Weights of a small transformer language model: 25 layers.
MLP neurons of a small language model. Each row is named by its layer, matrix (gate and up: input weights) and neuron, and shows model dimensions 96-191. Each number is 500 + 40 x the weight over its row's rms, rounded and kept within 0 to 999. Numbers have three digits each. A neuron's up and down rows have the sign that makes its largest values positive.
After each neuron's rows, "fires in" lists the words (lower case) most often at its 100 highest values on Wikipedia text that the model never trained on. A number after a token or word is its count.

L5.gate4:487457471475554461559458558481514464553461501544526533586428494520532478430487519486491492433448602497494578498440518540551531471486526545609492615474501536560477519446526545585500539481559592576535489466562512482459510495558477552443505560531447479505511599522495535536456538494526550512
L5.up4:464543553496478515501591542490438540485448454480559502500574512508480493520508542491453525489472504519439531357487548573522466487514511482528481492452489617456466544540466440518484487532510566550550486501537543534465535468542507469469487518452537468513487449572491479599470431460518569447
fires in: "download" 18, "label" 14, "chart" 12, "cd" 5, "lp" 4, "piano" 4

L17.gate594:506494547484446528456455510500534525498461468532550445455503493458505529484470476481500522542507528425465481504570495511546482503502529439428539528484467474421494506540517569479526538474456508421534536437548506461501521544535448543473445474523504483492468451459487437572538449434488476488
L17.up594:483430497540429450533485534456466503453531492556489462527477479438558501447505509470476546511497483500451525524497551522512448484504467554461541514488544429477489490419524409497541465523507494459497478477448444535479446463435525422533473529521535473497585490491483484558457481485511500434
fires in: "since" 17, "of" 11, "its" 10, "to" 8, "s" 8, "for" 5

L5.gate693:587401537551492506541519495477496508509478519610439496508494507504470517523511505504398488556515433455583563502455554519561469456473522437545578528554454522520557479533473512521558533471514495514511516505479578481477451434436483523520534545485509480509522500427525426537476503529483531451
L5.up693:473466433514579504516523593490459467518432497524518430514540510517469489504542542483481446426466459499545480545526528523490509479477546426506582504537432473487516544492506502494529544466508497430554536466524528458454494418471533510499520537543546529501496501479468412501437489511464532487
fires in: "former" 17, "make" 14, "old" 9, "expression" 6, "sound" 5

L18.gate102:562432527506434502493486513493535513509529513451502474499523490516491441482550479546491531478489461467522537545520489433522602605509485486494516556529478481509463475571456494473483493444560525455453529432604509426451501549460515552521503491517461503407549547555480508508458495494525515445
L18.up102:488493533570465469526497473396475470386516474508522486562548558505535504516551458555496498426541492442435432460543517578508501507480532461627479515466527550455481494586518524517472506447518501505575511437544484410514540474441501502468504513575449513479536475484520507516461567526508480513
fires in: "one" 32, "there" 12, "was" 11, "first" 6, "originally" 5

L2.gate594:493429565550497508516502515490567462515492528585501521535487414475536522570461539508498496523479479500575536520469498561528486524429507518536512512540443455516473545409475543466480610495471454482544443534473436488524466541523528399534499504515428536514543546454531440540565526538503502498
L2.up594:470469522548490490506560491505539419533470484460540524503516431536459454499445540513510471501437443557503593515473486484472471505443468469556521545509463528495491585494466507477548495519493475439509503458485456521531472541501505489520468511488546484475544510537498391542546476537467454620
fires in: "up" 35, "show" 15, "album" 7

L5.gate659:573462519543483428493551576494510528573508442483513478476504531560547403431552494524491465404473536461467555466467555470488504501535522524543453547530507517494590541511520516533450492487541501574530486471446395531484469538444501568464516517536486505458424519510429453611474457501471538539
L5.up659:524533525511559534552505497465503469472525541558522435498463539520545405582507523534489490464521552518450513516461420461491530529481486524582467507505491484511466480499471507494456429437437527507520421518480551464480534498527560525533511477519480516515485485480549490444587526582457472526
fires in: "located" 37, "based" 20, "born" 17, "focused" 5, "rather" 4

L2.gate277:480510498477420501473471519502515530488607533517501478499558469450480482467539488496509376491531520485465476492496484452456436413427471481435431512518526512563508524534464524499492493507558457426488420481472544551500527459543506512474477488523537466461455467531549475516525457579468501535
L2.up277:514527443495498455484394517463465517491554525511420430434488486503440525481473445473496469518474503473477491470534524531478463466460464466485523484495451445490516534489488431511528496507479515536600463462520498520440525563463463583465508511425560544512533527459472531586497456481551423588
fires in: "and" 100

L13.gate549:525491580591462490500520460563537518512398482560518523534404573494457511534553478483465480548512494494506491483455514476505511494584479505528521470457472517462472538438487595501545548529505498522511489469447476460477535510472508500494521496565475437491387435476484523500502374435527503462
L13.up549:497433469527573505551553565481569454512451544501541453583454537428555486491534524552468466574459425583533521485442457521401502541590440393512535552501440531521516524566558570433534470476476540543545501550442539467449534560482480440447466460519478428495455513486525516597547479499561462467
fires in: "to" 23, "by" 17, "of" 14, "from" 11, "with" 8, "about" 5

L7.gate213:444535478462472495503539481478560451564487476494464548562468470536522488541506481440495575483501533561524512495504472509510467464547446401556438448512521498528542560518484463485532580462509468496481478484440473509541562518489525474477489548528504485470511498437501478481468514519504482549
L7.up213:507547464541442504474470542458535533473521459505548493537569517413533457484514541505480547552506514503502477555497445411561515504507511442497506549489517517426515491545476548548588532458461502540548541477550445519465435448477515536435459480508521456514514448490516546505517529610515487503
fires in: "of" 70, "two" 10, "eleven" 4

L15.gate725:531566470510429472500472452532476475485490458482403472545545467464540570472524508558546529521516467440540442552529490565452405459498508405489513541520527449477536542543417598553463487560482438506500469483530584452515514436513446421494525515416526532515532487501482534539521537446543467534
L15.up725:459608514402494517493509431474531547428452505475588489464555553559435487518456524462477503463489441393539483522566499468515449463521529450537558556483432441439597505545468491474497471473540464505453478492554520549468517492524449489504490551492512495590524489514497517504490545595510456538
fires in: "she" 27, "it" 22, "he" 16, "they" 6, "time" 5, "as" 5

L18.gate659:542465560489479479581510505463563504438497506534552445553495507540526557550468545480504510597444472599539488506530523488559509508568513544492502494477574513495549528546468512483386543525412524491446443473431520506491536566547509495487521454542465534537483508499469490499552444545554592511
L18.up659:551489505495512492523496476497568536470485481503507498508464607453460505528473540467482483597554542479468478465433498552550479476500481491530529499506484504526538477430484486502497597394501460511484439514535518490454488505480454499534477483491461538480513593496533520548526471474499418525
fires in: "of" 30, "to" 26, "in" 20, "for" 9, "and" 4

L4.gate493:467506478472481507549498517529486533476561465505497503500537453513627504464428481543508469510418477554478544511475543540555461531476400451543478524464499593469502531591527497499467567557478490555494481512575495511544520531557525498529440500542515489455523472472525399521566428625472512497
L4.up493:521501521526496532451536491478495441504589412591513521556549472494443515446492492493473477511534542528566503525588481527444484517478562537523485503581481515511510526506465576460546522549496485504484473505437563552524516557447483526528461539493548424439488582469531447582546554479512506504
fires in: "2016" 17, "show" 16, "2017" 10, "winner" 9, "series" 6, "men" 5

L16.gate165:495404441538541492496526507470457406611508442551488522488481445487494598454517471631497582524529444537517497476523516537553504569486431449509490543522519473441449529497466586451461523494465584436445452521576506480443488456516497524465464509509511543571557477519496515555527487552477394420
L16.up165:473475477463476485499504491498536547609464479498440549494460465489520532494490493488441511515498426482554548505492489509528514548493485400480489472472577491465513509510495591432532466456473534476511478419561497529436496565473574489559467512508519515511497460520523457507527516592492440494
fires in: "a" 24, "as" 16, "of" 8, "too" 5

L7.gate706:556518469479435538511459513522449510468506516463500539484485530552539557489550438511512457490501504435508474515498556596478491533492442396467441533529502550511475528485516527459496544550464510485547535473567535484522512444530539481538488426536541531487526443544459473475586511493500521488
L7.up706:571479498480459514505528519477465461515524512525466508521462568450531519526502530498483382532521533525442523496443523511411511544480523448474510535528468536445499452450484507480508546526488483479539465446496508427465491487396543484486571527518566466512506510467480481517492552547568562439
fires in: "he" 74, "hebrew" 6

L9.gate436:466387478541554472483487480505495513461483492558424456417513455461557573563590526477509514530455553502534540504535445441462481536487494441497448449436571519452463476503422478536535469439496445571584449462496424509489477470410531444441520475558532500485412476533527519472471494508530505481
L9.up436:489598451496485575540437579446494447534517500535519432533523463469526506488487518471512577448459509476453591488525455503502498496465534449502464526473460504534474499487498465479509524541484530564496429461523402512398428452373539495454514479491486491549529428490547531491535523518496514454
fires in: "of" 79

L15.gate199:537518506481393475487457453486541528494468521552482557519508461499479504560512527481534536482488447512535475537426548502491464512450544454463550512464559443466514466549455461529502563470502499519416509476463525542472501494494462511533502467439548505548465461496549553456490540498474456513
L15.up199:524501560509404479421469474505527519523525596472444499464495527533510541397492607478498492542537499585503496544501496455489455534481454520530524506449437420532489464575526450479494577460481500520530490475566495511502526550542452434451547485416581488517499478511517544507455517525526461495
fires in: "and" 57, "to" 24, "but" 5

L5.gate410:462512501482553492491468474541504481482530507482496494539480556551511496464566535498483458534484482496540541428417560441519482525545510529561566531464562472473559423432491477433468434482491554554501492442494521553489547476556495442510472505437510449558533478493597489593462531523496527489
L5.up410:541519513531543479527486534483503495500473480522479438584550472512514442499552553500570518535445496500455580483524518445464393525446532530554516529552528494502474526542547438468539485570455520461492452454505504532572412439515523456497474543508578498481502513504463532491543427534522479515
fires in: "not" 49, "version" 12, "part" 9, "edition" 6, "to" 4

L2.gate14:418541446475429512492485486537480505523450579514492552539449510508567497517541537489507550519502495590491523559482467428508498519395526503535450529526558480557461459524497502415488468416421518428438456470472531479553544489504528461525540529486516469435539593527433501519529491559424465543
L2.up14:553488473506448503495533553534536556421509469542566452464539582507548486430497511500477479504537520438474477431523541536518530426577505511580500496514541502526549520467528469522525536529498544569495476474512458485522593531499473598418464477517475530454475508488452524524504451500589524504
fires in: "after" 63, "following" 31

L9.gate265:498466523479495473549504471559514548584509502454477532450527464423531534496451505465485474410522566531498462497448471532467573466478471485446497485521537443495444544580520509555538447511496506530540528528470542500497466466399526532453512548525586520536545500465489459472453479604474474469
L9.up265:447505525504503507516494501461535575525454463408548510456526510511495494490471565494492520546487555520502494499449518484468560500475417493479459488502465496613511526562531518498560493431533501501502522440532475498521447555458446486496570435528558502523498480493512524513506525557459588472
fires in: "1" 49, "10" 5, "11" 5, "2" 4

L2.gate632:449536487480414503474476495526479458455530407545513526475529474535582441488474467494553440521549521530459537476520578494487476456402479608461512441487571529510497592523497553535580533451574478507513511519522546562465548475542485510489516425546493500490460497507523406566447537543538535571
L2.up632:556496487530437480492537516514523502442568486577560517449560575526539486485493433495528477514589531482475509449513507522492532495467510558452512493471549480479380516509470488505492462501546533468549451506484495587572530469554540526521522441487578502448555476477438465515512467508530448546
fires in: "single" 19, "location" 12, "range" 12, "and" 11, "site" 9

L21.gate192:520469565541467473500456528529452472468410489467509507453511523501493478485537496506516474493527500544452447528562515549464407478451548475517468504465501475489511516486448554509464548463467504465551519464535531442538517483465514545468527540472507530451466485518507589490498477436585612517
L21.up192:494471498480445496552415415558516495535446473455495410415534478473502512512554506471504503512542485589498483513499532509471465559488517418489503569493438493496512579474475530528474475460512525512542447418549515491469537430458534480516520535502543471553501404563485468438519517493494554450
fires in: "who" 23, "he" 15, "she" 12, "vitthal" 4

L2.gate433:496460532520510527492448412502569482544458494480447494493567545511499549460560533528495523449537404477499520471514490418466506445501517517529515498498454565468517501506491502405531512472519498588524557464467459380504447467551504523517494553473534424424538502522518484469532540465474561526
L2.up433:477442526501547557530473404545555478530427487437411485517547494524477551492539531545475457467540469463547493516551504456445543450484514583561489498521483554435519546511459497402458481413473474556536572482452500374518486495515504548479524486500500467472491491506532458446594515485548528537
fires in: "would" 42, "will" 26, "announced" 15, "proposal" 4, "asked" 4, "proposed" 4

L19.gate12:485539472526488487564450472475551556512530568476517528547449532504494514502452556555540503510474501452495488517518529496493478500491488548515495482584566491481496541572454566502539567467536559517521498493442576526492505450546514477479508475556494510458458483451484519506514522459510488594
L19.up12:473468484501453493504487492515459486549520438486482492536511515458596501512514487551462521511509499465454505526528553502473493482486504525568486494533502479556478434556582492477522546580534475506492551468469480496529375497538510605498519556549516509499559524424543432509528428450480485589
fires in: "later" 21, "soon" 11, "before" 11, "eventually" 9, "quickly" 5

L4.gate708:484458448528533515563530469500487479453543485493553487476545493497477488435475499509420486462480459433558446515522532460442430551498481575504413479491523519469410467424512480541450481549531545543495530488532475470481518504500455480520475479542468563488521460548475515573525493593506542502
L4.up708:519443523533528555549500501474444525426523509531524470468503480495531464444479471464436468473497469444581439536505499445485431558470498581512479487500521421506443496441505520561475489552549498554512468471545476470439497546487499505516506491581449549467496460549556486479516532572524494505
fires in: "second" 20, "third" 16, "first" 12, "tyler" 8, "fourth" 4

L4.gate573:564475419511444511494545511513476534497414507453546412553535468456514498468558548516458477458534527502515459469499591487509546489564555515475522491511487432499535458431601498449503530460527423479467498462462555523448565538426501432525583562543502462465522473543481496490479581468514495471
L4.up573:595501443527496522421477542505477504528533464495425501531531457470450455412537540463462493526527558492487464488521504379511499474507473534455483515600518502506475450506508506468483496443468503476486510414550513517443479485457523547487510497524572502452581529505456542548572466499534500579
fires in: "2005" 22, "01" 18, "2004" 14, "2001" 12, "02" 5, "2011" 4

L4.gate67:530463557569508471445499510497525543462569429477525475513485557498466424464485475473454507516564467466462503466518548515529483534432545530525528505473490408539517459435538527514488542523486455505514466515524504479521515505402495681428527482527496523436439501500528448473499525519501565627
L4.up67:549509531417452406521471471490447499526511478462505540524478573444489598463541510520496515482616473418521439495519529514517409527542542491546545559491558476502444564462480561518432479496466448558492511478557439539542485455532510601526498479550502515537496548511460487502511570504474525529
fires in: "japanese" 23, "drag" 16, "american" 13, "british" 11

L18.gate503:477443441474504440500481554483437555503505493455571422474439514541480513529496492489503474473498573471542477521524487440504480541552490535483510463464445544531514538503529520407554470520543521433479531540469534483513555456484493528528467446493482463455567492497515491519525539551534564426
L18.up503:589490474493465503519486582441553580492471442434498473439461508457494507484482514523462446514525492504463455507595551422524500516464436429560482476565447429458484504580453479488556466496481592459550445451468486449466506438516493505495443478498542515495516557471423485480491526479497540528
fires in: "was" 23, "were" 17, "and" 13, "is" 7, "be" 6, "being" 5

L15.gate657:474542502461518508434497456460530394439529473547479459579386475546524543523466459417479505545514482531516490492554445510551562537538479485475505551442508491448481431525543490490505495488487505472420487505484518418455473562523509554511509487494494546490493484464562435472496544532646516491
L15.up657:476537518528489507489510498471537507466503492590513449461445569405480508536519496534503497532500539511437548472506545467550519540515499515457503496509518494484546468475462413544543504501502597465495518524465539472482489522447549475531489514515511424498514542546472474450457463494467569510
fires in: "to" 97

L7.gate48:513451519393448601465487456428458494452513534553537513484507567514493449520454500324486488532495483403529496484468387444476455452444494515501501502470545539544517513459503492474530561514536488494507493488522412536476492489529468516469540582488461501509511484426530484598446489536456469533
L7.up48:506455517458502501436477486467474524518462567521532454471406551524472480445455490455502522516559522529553524480505512473490399525465519477480485425415527511527516462501521512460472520466491459509490510468574435542507486459611572570453532511495538457560519531482525516529503527539521481514
fires in: "and" 85

L5.gate651:534520481431467511541532531475548493544436420513491493486504526466553539549536515511514536491444434462546490514497519432528478495477445462504453502479539476485544529562513539526501483435379503476539498483581410410534600519390488496527488451542488501489429522475421569515494464514563466569
L5.up651:474505483466423481575461463459550476453554481487491525523489552497417481451456475500526537507546494508495546485441535483485464434531473484518573538535570533603542482486511602481533535544494547458527486521534479466550563519458449510544498531555466498509481514472514536491453498507580466539
fires in: "took" 17, "take" 10, "followed" 10, "part" 8, "taking" 6, "second" 6

L7.gate387:458518493475494522483429485544488527488512520434488542525550504455449478446516512558488549428506496497444556563458475527507517396446549458514487467438485500508544521469449515536548571481493564500444508493508483455540526594481517443529488527479463524470480503502473544508616426479455559506
L7.up387:541484509613494507554437546512559477467444445618509542473498488528526452537499464532501512443511605501538449481485495495542486555533494410517553550468520459506556480597531542540521566488428525508496519429514486531464478518518491506525497481527467498579483514460556570541461532514478520466
fires in: "them" 36, "him" 22, "it" 11, "themselves" 5

L5.gate514:543489435484538504439478563524494475479504499498508545476518509500477564553450535510503510539533486536596517457515495537525489444481555485585439507503443533471472532470499549472469562425533497606451538457527468483526459490552458512545460487476525479511509513570595527468460542509488568408
L5.up514:505443501508556557504447514496518500474573475435477507548499529553483457519509516532486471474569527520530443509519443486520498471531470508605569481463431511486501488487523489532504427541438467493524575473495421462518567441514436494516509467497551488470508517514510475522402512528453484542
fires in: "california" 18, "russia" 13, "virginia" 10, "georgia" 6, "maryland" 6

L4.gate69:526516527461482488508519441542543488461491434505498552454450574466509494543455580540447437510485431479485458556433526463520450486503467415428477445473576510474541516502513529500462535448543448483500451470555460505551519532464489489511500485443515582498465435523471494559550514509543540475
L4.up69:549516476479427492530479502520484482492467444559428545540507493524495468519500507476482414464525516502465421505505559531489454493635483453518512456531482502474506477526541466510573494496498542459536497497596498533472517518464460447511506541513461462564452484506457526577549510595426533563
fires in: "he" 90, "she" 7

L2.gate577:498503555493441470486548507459490486500421554523490420461524509487492486537519445554517432499488572468525479537522541505500497530565428524529446489568490523562518441500440543532460471479435423492468499501543512507433502462499550533461496514497472458564436527450481505504520509528504490554
L2.up577:459435567548546519392566405422511517511539520488525459502493479554584506466572433508575461493447524481529504471467483515470532537477561509526534536528558518551453399503458519474506495446520474551525445508479487469486535496449483508512447444515528481548468563427497473500473446494453420541
fires in: "like" 22, "than" 19, "among" 14, "within" 10, "across" 9, "throughout" 9

L16.gate313:520481563538510460500463510495561437514485536544524472495461544453478572490414554504487487557461475560508535543544483457496498484535524518504500467520549494474463510490531476561507561467553522512529492465571410491487477537538479522475509522549414480432463515406546510427509504493497449480
L16.up313:528477467476512432476474455559528464559465507532547524498504575523508524521437552488371468507496525544529431531506525458516544517549589531505495508510515480491496492496511460515466527430430473518494519501545447494515542568436493489512447445473480519474479524466468579500521573572474510434
fires in: "of" 25, "with" 16, "from" 10, "on" 8, "to" 5

L5.gate440:488534454545525441532461453464437514551537477509477487535480516523447569528529611530518535517472520477556589545563548413493533513499558522522454507540501501461497505532496490480483482504505432518518504430496385463519556505443458511551463508471529487537577483519489472484477472494511587453
L5.up440:565483539547500513519565510509557556492522556522547442582436514452545536497526487466551552505525435449508542504523519501479505393523553527522458425473536411492457481527556496548530494472566623570509557454497564433391505513567539476567529520507438507521456486509483532421463490498516459476
fires in: "that" 28, "not" 8, "assistance" 7, "assunta" 5, "assad" 5, "assumed" 4

L15.gate698:580541508450513436481468490465525484518513500466463516534439505509515490518538516563428458572446544445518505496553540422531527541540514529482480470502555445482487508550508486480473537480475525401435458446461556505461492512551527463473489555518514530486464462412508504535515545510569453504
L15.up698:551515482452424475495404449442527492520445430452445515539411448536479500490528562570514469610451479512508544489549587494471499512543497511530467569494518475499462519533505509517489520527524559434555539520485543519478433494501456502484448538567469476490493518502578480478485524437572465514
fires in: "when" 22, "while" 20, "before" 14, "eventually" 5, "if" 4, "once" 4

L2.gate117:511500474490480559393480553470461530523448608454473493493517551537517423434558476464459522523489458515494484481411507513462454482514506436472531486463578549495531459492520478578524532428483509465482518453565497524548574551485462513527514487470523432503465408532522481523558491493513510376
L2.up117:536480430451501584446506538484479517558456546502441526521547501492518404470513525494496455594543510522479460498469506519552480527478462418503467500430516539530543452495559596545492516472459578485395580394491424505517527558562454515433460441566499512534572508488516492548502461491522492447
fires in: "01" 18, "traditional" 10, "41" 8, "02" 5, "03" 5, "51" 4

L2.gate721:484536550502471499525532493494401536564452497522530445449547521498525488472537629518412451461459457550455454543490511478459489532538451495511499559531515554502559484553474468503493491552558570533432529530467455522560484497468586464487533379458472483564462475477480487507545497471470536442
L2.up721:408537577522505455466517470453368487555488553535539482471526494480500511541459581468440434480504414540526465433559505488487509580486525520473447507495510481437458473463518505545498535518503513495470497509530422490519461526555521469535449454527430483572547536533566448552461487527571525556
fires in: "third" 26, "second" 12, "first" 9, "fourth" 5, "eighth" 5, "red" 5

L4.gate205:511556449552462555519488502437524432541451469484423474532538433532403487496552462521499555502528504458423600492463528504485459462412480517551550470448494473541435488476477467472486500495504504519530498461518491501496510479480476539527554459554440518482475533463466499541513486573410474497
L4.up205:546556486498416553517499531466516557533439489415550450548559448548453497513477521468473498541598513518466462482480477475541509534451473498555527491529544429530545512517535512488444473510492553483383580483473462497441537482493450520471490540523494529527462535483530502510479488574482480481
fires in: "town" 30, "city" 21, "world" 14, "central" 9, "nation" 9, "northern" 5

L18.gate704:497480468466522526497474515451535474472541516526510458478451486511408465498503456572531508561454517447540495459504489530441506575452522501463447514533465533541549458477460545547481538511447497512490432540461474486539497501579510566506526443505485490477464551526448501434458421549522496509
L18.up704:448513510459505473474525527506488498526425503525476482427496429476518541487452488506567530531465479404452483494505488535482468572457506476508406541505489529591577493421416535494566550521439552532544541510467511437531497441516446565480465378487527517530467543519472515438503489509510497540
fires in: "his" 24, "her" 19, "s" 14, "celtic" 5

L5.gate111:527502559484566450494487505485475489526538523507510456513494529532492523484439495503464507397444511469487550465547521483498479492478493589500476444481550601503546547580500559566507484466480495562463530450475495446510461506468492497522472558455489564486412539455468505580531493497509488462
L5.up111:486513516481539511510512551465513549507528496512462513439485535547445512545473481518481466473477481502407510487467405460491535512480480497428482464525556478518524559487493521579497432534509538524497444426506530446532467499505516488578454559438476560477427548464498503457468448556458528481
fires in: "located" 32, "based" 20, "born" 12, "racing" 9, "residence" 8

L7.gate530:458503501483486446543522477507452481529577529501525531509531508489534454468513466548531569486506476480476502589463443502477489517461451530476461507486448444490476499469467552436443557463511494488428464465470489534515534464454454464528507492506475541411486555501504501519479542482468442569
L7.up530:508577495494484522495468504492458538490525439460513485505542463541498434469513463470470494582527407440451546504463463500531475477522483495509477496482493592529500485454518527509451579520471504503462512438504493483484483505487561505476528554512532522417512512437528565516521523535535538544
fires in: "it" 34, "city" 9, "public" 8, "town" 5, "part" 5, "site" 4

L4.gate105:449470525545471543521511457454533546506585540529459557491472549466473467577491469524473539470542545501492487487458524459542554554525548487564578509539527448478575522541548524513476568541518480469465560489433496486538501495479538508550511483462500520542448508484525468469543455492553523614
L4.up105:480485471488427475501467498511555591464536503545471555471489565503568548476538515471495443478580505545466485441461513445443530548541571474584556480550476507425434547502546478530511524498489557477498456505430484517520544530464482465457490507557570423517442544475486502520574484443494486559
fires in: "of" 21, "american" 20, "japanese" 15, "british" 11, "russian" 10, "french" 5

L17.gate569:531547511542481485448524550490567462552511501494557469538538521488445497520527496588509545615529568469516429550539464439480528471498491467508455515483423536508425510450503507553539533504477492444474445552550488483455498553525464522547504521499495526512522514517497485489502473491497533450
L17.up569:463526551536433463567415562595481501523499499531532527453517463496534509474480529579592508601530536473496522502521470495507489499499482472479559536549453460534481475483501541476526557567435575466537573461480531503532460536535549516521455460541436545542534510512542529479516464450564465532
fires in: "his" 28, "s" 18, "and" 17, "its" 6, "their" 5, "the" 4

L4.gate419:584489483493520500527507487499473454541527454489535478554512533497472572497511512497480474534546589538452549482528554569472487588512497533465471615563471540446508558539494500495446554515519583538525554544564533449458445496430486464518474492523518523556513511465549528495543420498473468526
L4.up419:523498468547537506490555486545552501504452496453522486548439586481514488510556512495502484462480472507473536492481533574507462496548509459539466446478480424523446519513571539511562555491506513469489508453452459503503496569504477506519481529535546481518464470479457467515500549463464448446
fires in: "that" 80, "pleurolidiidae" 5

L2.gate191:525489483463458524472448461499590518528532441456498498487471468472520467439549512486429435559478479517501585527449485555515554560548543540507430423537488454477561469548468501500531502542526450438487551466546529516516497495509520530459471414466487494538452495473510468554524537484426560511
L2.up191:495549526468461486498477525483583498509479425514479476457466471462536504486540560551472425596447501499485552531530566561551518542525524543468489476584466499483505470507518477522471470499523523442557469481601565506517511507445554514456445469405540513477443513496500530616442525507488545452
fires in: "he" 62, "him" 8, "squadron" 4

L5.gate51:492485496480499512467461548478564495549492550516541525553538504419546546494490525497403540425466490521454510533529500513505434473560536510484532546456387504521475487452498482515533487474444508568390488571533559537503523507543439499459548490493535492493535538485486500489606518393464548448
L5.up51:533427494515551476443466552522539465520452535495547552506568521457493586406486507607475495500492525495503547499504486483543521499571537529548500532430437524508517508506504564511570521490456501551447481540565429553450533529489480531567524463479525509457484479512502459519639504429517490473
fires in: "him" 47, "them" 35, "usos" 4

L17.gate155:555468488465464538496509473474514444452474515542525444534449511525489480515539531567417474465581524525433507456565493439548559494560507513545483479488447573515498448463567483419477533515562476427518482497530515508466532411519505466456499580596473468429540457429578489444547462553575472467
L17.up155:474483474474523483522501513470510513546479549532483455474504526483542497547469512530527446521497481531476490598495489477519554505538523497504461493602517524428524467499475522512462485511483561543517494473488611508539499496468503567542455587442481444496476510484473517578538528565581495541
fires in: "can" 26, "be" 14, "to" 11, "is" 9, "often" 7, "frequently" 4

L7.gate682:506550519476515480482498456492440442510447500444503516519509500459500580502429531543566428425536498465519484518487537468543438536451510465553545584542453478534474514529486520481448474477515472489461518456475441442383496516490524516601576549419521492449479520505521554558531479459559547490
L7.up682:517525601476484427477569436542430503471507509557453475470494520587490539452449528494512538471480476510526415433559590460490505458487415453526440518532504546559469549615519420514477494489558468468522563480528410504527523521499518462551482501496367517507524493519535503480545522502555588422
fires in: "first" 48, "second" 22, "originally" 8, "history" 7, "initial" 4

L15.gate707:574445466540541461564572487400512500560456475397420537481534469541514524554514523483554523453420515452477509477499444558534494543545480479475530495539556452505476527501455473457470522509510535427511518490501520461491520476441483471487460495532467534482466591527523554520525554534594483498
L15.up707:488545459497533474562555461431485477527472479546460552398450493494548557546458508489552495461522530548463532453491463537468484477520527444543500536461543506538499542483527530492502537542548511483550538546437489521435513554478558518532491445527509592521522463465552488446478484574590446547
fires in: "as" 86, "how" 5

L15.gate540:468531497448447554526527417540537542555540464510519512550472577343500485533524483518487493433465435505527533458466536522541490465465475460426458492473501467437534589470509524526473595455491494534488477556519547526494497421492473428474514513499523532440459533492529616493488485457498589485
L15.up540:486478458458498503587497473437500565539446501490505443543459522477487523545465519466431488428585492475561567487516535535587471549459495478471502417457539461443519519490537494512504516479494418496477472488476497483482467532516514520484496497481516507482465453459450532429532489570412526518
fires in: "he" 20, "then" 13, "also" 13, "made" 12, "and" 6, "having" 6

L13.gate268:556537518583551430569439500490524491500483437465485515499378399513494500582500441504442460526421457476440481470443456552480481470422514467418552475424490543487480543441448473490566486509467564493528481543490472515434430514470494505488465561535451525521521475485557523464499502571526519493
L13.up268:479418525552500459524483559486509425416392541569494522531529456477504551511510562541435446438491473470548540545485518477426511494494396521575487484513521559564504450516574490475490467500524476489497491509532490484547516524530459484485399519507557560460465501560491479423534480523469546471
fires in: "from" 25, "over" 10, "as" 10, "to" 6, "up" 5, "of" 4

L9.gate248:523513415482513530516541474476518494505443532500454428502401534532436501525552473506528479418512502442472520502535411392535534533584532493504594486570459536519529620491564493516569547514491432449553492461492531534466481529547507531507470456554507485559546457483449509455550504478560473482
L9.up248:482477501525541510489543496555456415508450528477497445512464515484483454498544514474515500543449412476548482504513507485530540518507513536501531571498540611460439556463496453516476472527487503496616463504460566490532462540516480519450517434543452490492493504479494470505573550476513506473
fires in: "of" 17, "by" 15, "to" 11, "on" 6, "breaking" 4

L5.gate740:487476474544484505501442565404487447493544452508508481498558507470543510468508631482492475487536453490525468492469531568481488442518571501460453601496491439519440535452500524517521440484527461498479512452555446556502427539544500492469601492451393499477432564511513512554514528506503483501
L5.up740:559537393418517484487476544454448472525585479486573484500508464482459543501506543502455442551519527447487488477476515483553532534500501500497473476521495517508531569444535493467490417517512490501499508500588460474506503465547546569480498470433529457480488481462457389579426508521468463539
fires in: "lakes" 16, "streaming" 16, "lake" 8, "europe" 8, "damage" 6

L19.gate196:493478482470509511558471508513475463385499473502479504427457471486483578486478547537480467484532469488482520507531492535542544539580466460520520570587484516497463533536524526541514507491450478468536566500523498509520501474479551465514454517532518485519541539543466513525482518655447494454
L19.up196:497538427487475429515561491505538485556546486501511463517523503498487486491530503419531473563460511576474478479533540548490388552480444470477469469506464466494380500453494474486513478541487552436515480500514583507621509491538505520570534477408456530514471424448530453539534526512465507508
fires in: "at" 61, "by" 10, "of" 7, "from" 5

L4.gate42:504539445424557488536500525487469535457448481550422487565496524505429501483487518462415505485464490496478499564464511507520473539570512499521496516522418412509527509445556512563458527479477546458557505606511480519408498427422535483477454476544471488525522533559512505531400490464484493476
L4.up42:563585497502539522527479496554508553444430491460448487508537490490505527456501568453471487459481474483488492491469492499430493577574434476548530557554476490469482493460493536552525478518484524502515510510523547487460480460453544473505453493528456509514491458456472505493455424519394493537
fires in: "made" 52, "make" 14, "makes" 4